Weights of a small GPT-style language model, trained from scratch on English Wikipedia: MLP 512 GeGLU.
MLP neurons of a small language model. Each row is named by its layer, matrix (gate and up: input weights; down: output weights) and neuron, and shows model dimensions 0-127. Each number is 500 + 40 x the weight over its row's rms, rounded and kept within 0 to 999. Numbers have three digits each. A neuron's up and down rows have the sign that makes its largest values positive.
After each neuron's rows, "fires before" lists the tokens most often just after its 100 highest values on Wikipedia text that the model never trained on.

L6.gate99:613514487432503456620537503446502465453493573552450458499531545455435498441511494433521494494576488465511576489478455516465503535565435512457530502508493475557530440529484524475497478532490566464493534501490510487488501562492496503513492535471583478472532526457488457485498532471486519496408464536510495506531501472466563456473513488501496449480499543453527548528443586503435515588523
L6.up99:547527502481500449464488413461440553508457496470550534511508555449551508526523554427490532513471508475469452447529452555471569501450511539525461505496538554463518558591542508452467506418530504495512438592549562574490409502434536472418453486462508458474519546551533520561514554531494455545539516538458530477495420456576474563473479549460517503462466552435519535530467529505544496526466
L6.down99:496454511468558469484497501546520538483567407542492482442463442427534398441536565530430528459517520528463507493507483488550471497499518449463527463462478468476474527483533460494509512480428511529507511466483447548520545480529536507496458527428466523508528496550492497507514539459491483593568511479499502517497541566505505588477488537457538440501477522542477531567450510417478401382499
fires before: " a", " an", " by:", " the"

L9.gate341:538460472521566512561470513533524474522507505503434498485483480520448426440553571541522502525507528466499526504514572536442522447485517433384478544483521507509526479508489516490484492510458467466522533559420456516451567442446542529525604482507494505464457436582509514491464453410596511544491472526541486531496496484449474515498555556573476473512478469549556562468449518518526436465570
L9.up341:536548537497548452557464499418474471493483548550454436482548453504514539512473531533526511485518425554526514549428535530487532411509476494578494479588462488475529483469551485490496573509510490417464428473520499515492460420488500591467582544475487438466520427526547445469551442445458532457465498499524463480544499503544451455539545446484501499537477424502485453472470450462496477511547
L9.down341:531469571518500477512516510531508510550610517520467442486556430495492530482524533583442532468523436554638467507492514471582550473481542492500529508449445527529454485508469496525456530400526476544510509509536534498465532518369529510489522497497470512512472523546484478479545519439485511437545423541507540539495529501489426483463547546441444544440405471554459500479512463451541544429508
fires before: "-", "\n"

L9.gate258:504511510515550437504492558484547585551546505475468544540497499455530491527521470541547464522496422478525477526458477429479553413483489428561490557528539529533508566481483509549527439531532459552567444504484467450460516521526445508513461468517428503468446548528538456427489430487536515496399513531550473541425530533514524475532504531507484508477534453446553452453453555536488456525537
L9.up258:496531468450463442541520520496424536546558473528489527513533516446474461510540508502482490551524577461509535460473407538425509474477570480462556466554597521525539502560551455512522553498538458527544550528499487513501477444504540486483487480502504520550487525517498523540497493571534463530463524478511533486533549406501507517557482543533444506502477510504521487459456546509492547518468
L9.down258:503501494524498512514475520491581502477464490494525496528501533552497463492537423505530524544526449504535550508447468462535509468455460475532493579504473502473526468439445526560542470465545529423497419447507455430554523507545573512501481447470411482438490490533475456452566502430532523419504524486535473484485494539563513521484528514554296475554490526466521552518506562486524443456447
fires before: " the", " a", " an"

L2.gate398:517435488478547538480482457463432458438532496455509570572525476575499508508421518473481531530488559496507465586492513528424449460433530500433434429609486457528498464514494548551491502530478524513533529477511504502553510411549525509509488458389468511543490517517498509529492468467469526605444480518551489506474472491532446512497532478471458455491446572471458516527517498533522453497551
L2.up398:564480444520568499449505469474407480445490471539489527480543453484556488537419486499510565526530524520483465603540506475458543436489496531447475450522563503498540453482511517479525511542436508492543471534480509449509548454531555550542451510494471518492481460508577538538531480474461488587461469538513528501501469430557380509503537478471498480486498512524483470448453479487485448531574
L2.down398:449459533468465477565516506516500542448413508493458542475506462503536502501459532490440555464531502465563453489543504549504442491514504518507468455537517486482606496495513475564466501525488463494500458550480473469557461441487526545554515455503536462531572507446536445541467466490507641511541515524497479495507542510575495471495498491432516445443541470562469514553575523513524500497503
fires before: "\n"

L10.gate115:492488504487484483466526547562475482506515473551485461426543479472488516578523435516528478505487525495436464501505419444488409510587523532372506541474519549505497456504529475496491592544506517538506532497474556481602570511529422595493451474595442458485487554510557471505547513488505539448472546466519526497497471539451482479548493522585492580483466559476486452500506496520511518412449
L10.up115:551506470502498465492515536559547503537535563480487487433451426503536561461527538567490491511403477532491522512521449507539494496492432526519483531438546532553540518579532447566473473533585466477465531547446459525584480538521587533558544538521586510487581573446583495512540467433519492468438544533537517519507498557481564474503468466547523473526511509414467483498506496498518462513575
L10.down115:483472494544481517520498500460451516502502516532472537531497527551457458471478523485459525506593485478499517501529588561480466510484534457509436474545476456420472491501486544475521497476454536494539514483516485518305491483481416455426476448463475488515453455558430491521484500531529478568517422506493480503488523460462485493412491542436454489448569445552563513486504489505537587509581
fires before: "\n", "-"

L6.gate263:442523459521473473531413501505473503519480509434522476471459525523532451546501445534533567475440470481519479467483491433499499491530537479463566507462490526487523548426494467447489560420511529436465470479531482456571478527529536515479517558542529412517480479512486523498520492463486543488440477540490463500466490495478514523551597470505554501540508476502475549544482491519513493524562
L6.up263:489571596431468499481529447466569469486529471430486423484486448438544460495535562542468466513492437461533508499443441449504483563467478528551426514519481562520477482533506500531519567504499478439506522457479418519515494484527424502566508550489429551552514517512519519505538509509465547542496485472477438473474555511510528542456445605504527494493467483473564525485483471499532469502481
L6.down263:514494489479498503506453546517486448475448514548461541601466503468536501543471447548491511547473454466566533562552514477538478536440481465448516490465491403432549505491424461464464437489505499544471485529491581562425487464449453446467502449515510522480533411480486475500472500463518485523537399531476531450497540535485549507524453559518521486460466500577513520508545506481522465467389
fires before: "\n", "-"

L9.gate244:563468543384517524437483505490530541521527434565440562510501433406567496477515497493481467563571557426394500473480474481462522497527550509497512529528491533516459545535488485560499545529504528530529531486484485468489543504516541451556442486535437550464517450511440579531519494593596476502483551510479483511452578482456514442428469501500500559547446474468527552560480517481509486508537
L9.up244:469510518559523461493522483467406483462543493510555507520478535451493474438520480510509459502584549504554475441495454469482544436543491479445545507497517463513431545538537499526483519557538491510543428494526530453565450482476526559515595436536470531472452522582598537551528514491586446507484565512546493477451510435512502555499526542453449416511542440492442480478556592498522514513548
L9.down244:526604473538478450454479510507537511520485514423507509509487500538524431522490531513450546534449434474488535535490452503495475544436537505517504485531503450474536474501456479492507484452502556596503532495472477521492565501595530423440445516507518436536508450433462439446428498503448491519479478535420508450507548475512563543532407524525391490515521495528545446545454498552518459522409
fires before: " a", " as", " an"

L10.gate471:552496488499585603513461579538520512501478475473530528466449517474470365544472488491447491520501475519453466505558469491513475507535481451411546578550415503549478564475458454486499513523531494472449494453493482414529505463580531534539478522479536508570577483528527461475511456475456521500494534516542463435498476488508577476448507487471505502413475527473447480507518585447525481489556
L10.up471:518532454437526518536532485425506542469429491471530480479524509539495445514508404548580488527541480454515577483547455535544481575479531520439477576491528532513472471513468513534505547506473506529469537526528566462498538497494520571566430523496441465486449526533530533495508554458480468527513444556475469486483558503492498498511437562518558480537522487511494423480511461514487514470518
L10.down471:473548540534514506528470464540552524560530586467522551490490532456495553478498505473463492560456525502480470520483523520466521485459488532551440535481504527456516477512505454493481521482549494540475512446507569554518505477494409422461613487462516427472551519425534485493508478468493497478534523493515521478535493523545450479532541441472691513530554561408484477556531516532522523516503
fires before: "\n", "-"

L3.gate395:617447468502446499518459473519433544523514477510523557491430478474532525561521540575446532580485475528407515506538554443476451480543490520537484461580539503491584465515536497471433525604527474508520464510536472527495514453491548510458495531556457503537520484500530513552453426509469484508462532557459522452521468461492488532489546402484519468475540533488489477542513535534487432546575
L3.up395:511505572520501504523528475522531478429525514514430499493497479491469459516474557496493498581521467526523546548560432537516531533524511528398527503522524462581480472493520520466545471484362540535536468535489501557545449518519530458474509450465453503494566496535467525524535522472550533541524503543508561527499493537535495442516568437477505535522558532526511469517454540508484434468503
L3.down395:541449472454429487465489465495457543517492401503499568485509478431507435578475497406467433451569439499457502497548545516477424460558493562502486448510464523454602515502627485471480493563520563492483525472558442542467516434577566519484448518545494473526537527494476568490492519472445481497580487564539565479518516478520482528481515452501521467480550510541449539521453494453459513519539
fires before: "\n"

L6.gate112:510468556476461494415512479519592521506534467522489462546582489501467431507527495471478413508468490441511528546478580489526488480472462504497528466484457522472522504546501546500517554533509432556530446514573481571439386461490496432478499524476523441534555483482504503471533498511440442538496572522479499501531478460501453512602546508556588463539450469481500422608486588521493471456547
L6.up112:448572520489547529520455481504558480494437409465487503518512542445461488481440510500514507496565551492558495497505483534439551482416453438487570466448519585474524490513495526520516448432521492521503589521513522537466544509515447541525525535463457539501474458561537568533445583487480543472527545500549495497546516452411548484425443523551522546511478504508388494475496508526446505476452
L6.down112:500556502506512547460560492484552557490476442511447465509514440521395503507518487527485446504506475507493471464491462423565513508574520500395506474583528528511486518524519541517515486550529475500511497539494562529379413531572559526527550484437485532498508458476463563451563495428503485582515518451583515483492521554527466479517561547458544513573540478534505454507476526456478517480469
fires before: " |", "\n"

L9.gate455:460555485470447516488466450506479493527524545473451502451586479573529462501481519575472505447501508457466509426459492459479527554496519501420509482511466542574463462464507538449538469494403477530496469545511539502561465526496537548472479494520537532499554467543500554495565485430473552539474505538498414535528526537455512469447502460534537533487496500522454502550487425477512576554603
L9.up455:499533528583472523534513557512463544445510526534471524440569478505500490482546506470424532492456455499522539432484413469455516423476514438502436530500467522467456454471500483486484500507453493453523508503573516499449505476492561608463484512547470446522469532525482475487437517441447563487553517528486458493445423522490506502522556517499526458489485512544544424492436446509442487490495
L9.down455:576481508440554472484475532451497435597624502477515512472488492533528535458542521478457427487481496501545557447568471533467560498445540573423485510505525513496520539554531463512527498485536494506490365479509536410510475537546546501563479490493480550519567512549485499505512461565468461522527511468510462509522529511454497489451498587493501500509506461491561499484508444517487530422471
fires before: "\n", "----", "L", "Al", "B"

L9.gate200:492480496474514487472490504515483502467362507481431452499502492478482510613501435439509502500497549521474480503484458478455470548487533497455547477536494535518529528491454477543516555428469525443446507558564564474438436466494481489575531499476439479505434465469532462504496548498439522502519487521511470486480542501519455474635564456561518505432480493501463442528477544541443477453542
L9.up200:511488556474510495506518480547558547585472536516410478508536466518543486512497456470539508481501486521499403580478562503559497509478460521485505575584450532453492509508474536511482503510497594533552509549475519550497500491550512521566422519464428486545448493498568522447551432489402565484537562567553520506473477444462401537591535526501530497519480518550519480579439499554503487476557
L9.down200:503490563531534496506495479553475480487475440435536516469535470512452420454439522467430499466475531543491501457444560475532532461495541600472456545533447501498494456513468525449491536421510456432427499514510553439509445559502554579526513442483443547509480465528436547489466521505476475462491523534514476538506530512495515521427479443584516536448535535477489413509456469449407534531482
fires before: "\n"

L9.gate339:528487532491525437462545457515535498463481453521422522469492462444400443487542527483540536476525510477511538539545486559397490481550524490463486350474529563525491474500549505523462498558553494446488465535491513512542528486524530484467544502547486495511548553466588427468566548492557478544493470477522503453527523464482484424518582541522537481524490491498564539493544482459579426445518
L9.up339:480542532524540483480522511425456508541501514447498498504460496479557479504495512495526516472553496491473489519494462434455557506475430539439478537501558541473507446538511459559511508568515514426574440540533485490504522409620575514503495454462401502489462454508500446432573448542511582499546510446444508538579498455457529412477582545541509532453443544500484576520502489553497454485462
L9.down339:469532565522505475442576550555456500435573545515422514486521478508492483498529547515549524468491496449498521518528502483447439418542518589518452521481451523494461432488517496579499418527459496459532361484505496510475484535465575579483515464466490461500554489503523563513485601501541439526520474449454530484515457499514454483511555490551539421549532509464545518486613562483516505436456
fires before: "|", "\n"

L4.gate413:449510547565534484525487521552480551496491506513599510461474461536424502506470512499493481456565506558529496461574538443485507475440499517477497407549558507496425499441523454542499542531585523464485459508559559488548488517484421431482485498518510473539467503579526510527541442493514519527508500567540422435599528535493532443471497476538459453490504527543545484525464516525509482507428
L4.up413:482472581504478461502501520475469515504461523497540503497447450550493437560489460523501500508498504546483529533518570439465520482362515517494482436420501515471470423548482492514495530502496556435506468449588552530520468459479532461436510553445452458527560472487497537558543463509515463481470500475569453493530578509480516418559498548484500529530524488577474462507509528458515490456419
L4.down413:520533446449494549487460481371463556569428451504488543500442478491459501458476513489512543476437498566533472469488426491495511482591538444586543538465520470473570512490500469483473463409476493455514449515459509431509497567505482453471424505532521466515516461487535528528506498508539523515532456532544530547478515500485527457489532422500553445503580465502507524452434525526481527466469
fires before: "\n", " 0.6", " ", " Report", " Private"

L3.gate72:508511562436389528469519458482468518476474427499461507474521509521566529488435496538550532502403455490570445522547454475445441502509470473463569480512526553525536537505483385472455528558522474545500477482568495490566489444445505495510465477525438411521576475535518509500454479549533523426497488527441518473480434527504484533467591414507565525438556563481484546443438510537582492473521
L3.up72:489530475496517537541482499483462499508512515429497489441554522449518503466521514543548471522452446554430552525531450409493532504502461498518537530529568551467467539507483524470435485524487511470462455500581456456487504379461450441520529472538494463484540464519529439521449567514512479477635479597429508522476456429609523489506500455594591488567518520493537492480531524513452506506519
L3.down72:524423477437431483478488514417581489494482435526471508476539592479635423557490515481533486471526500486518504488526398523480510476473564492481541477516524478498541506502500466543449510514479437499481515481504540476518434555505443554538487502586551510486538483496455553463535451478521423490487416463546450471449519478490519502558507479480460472403510450516487484496523443525516551467440
fires before: "\n", " |", " is"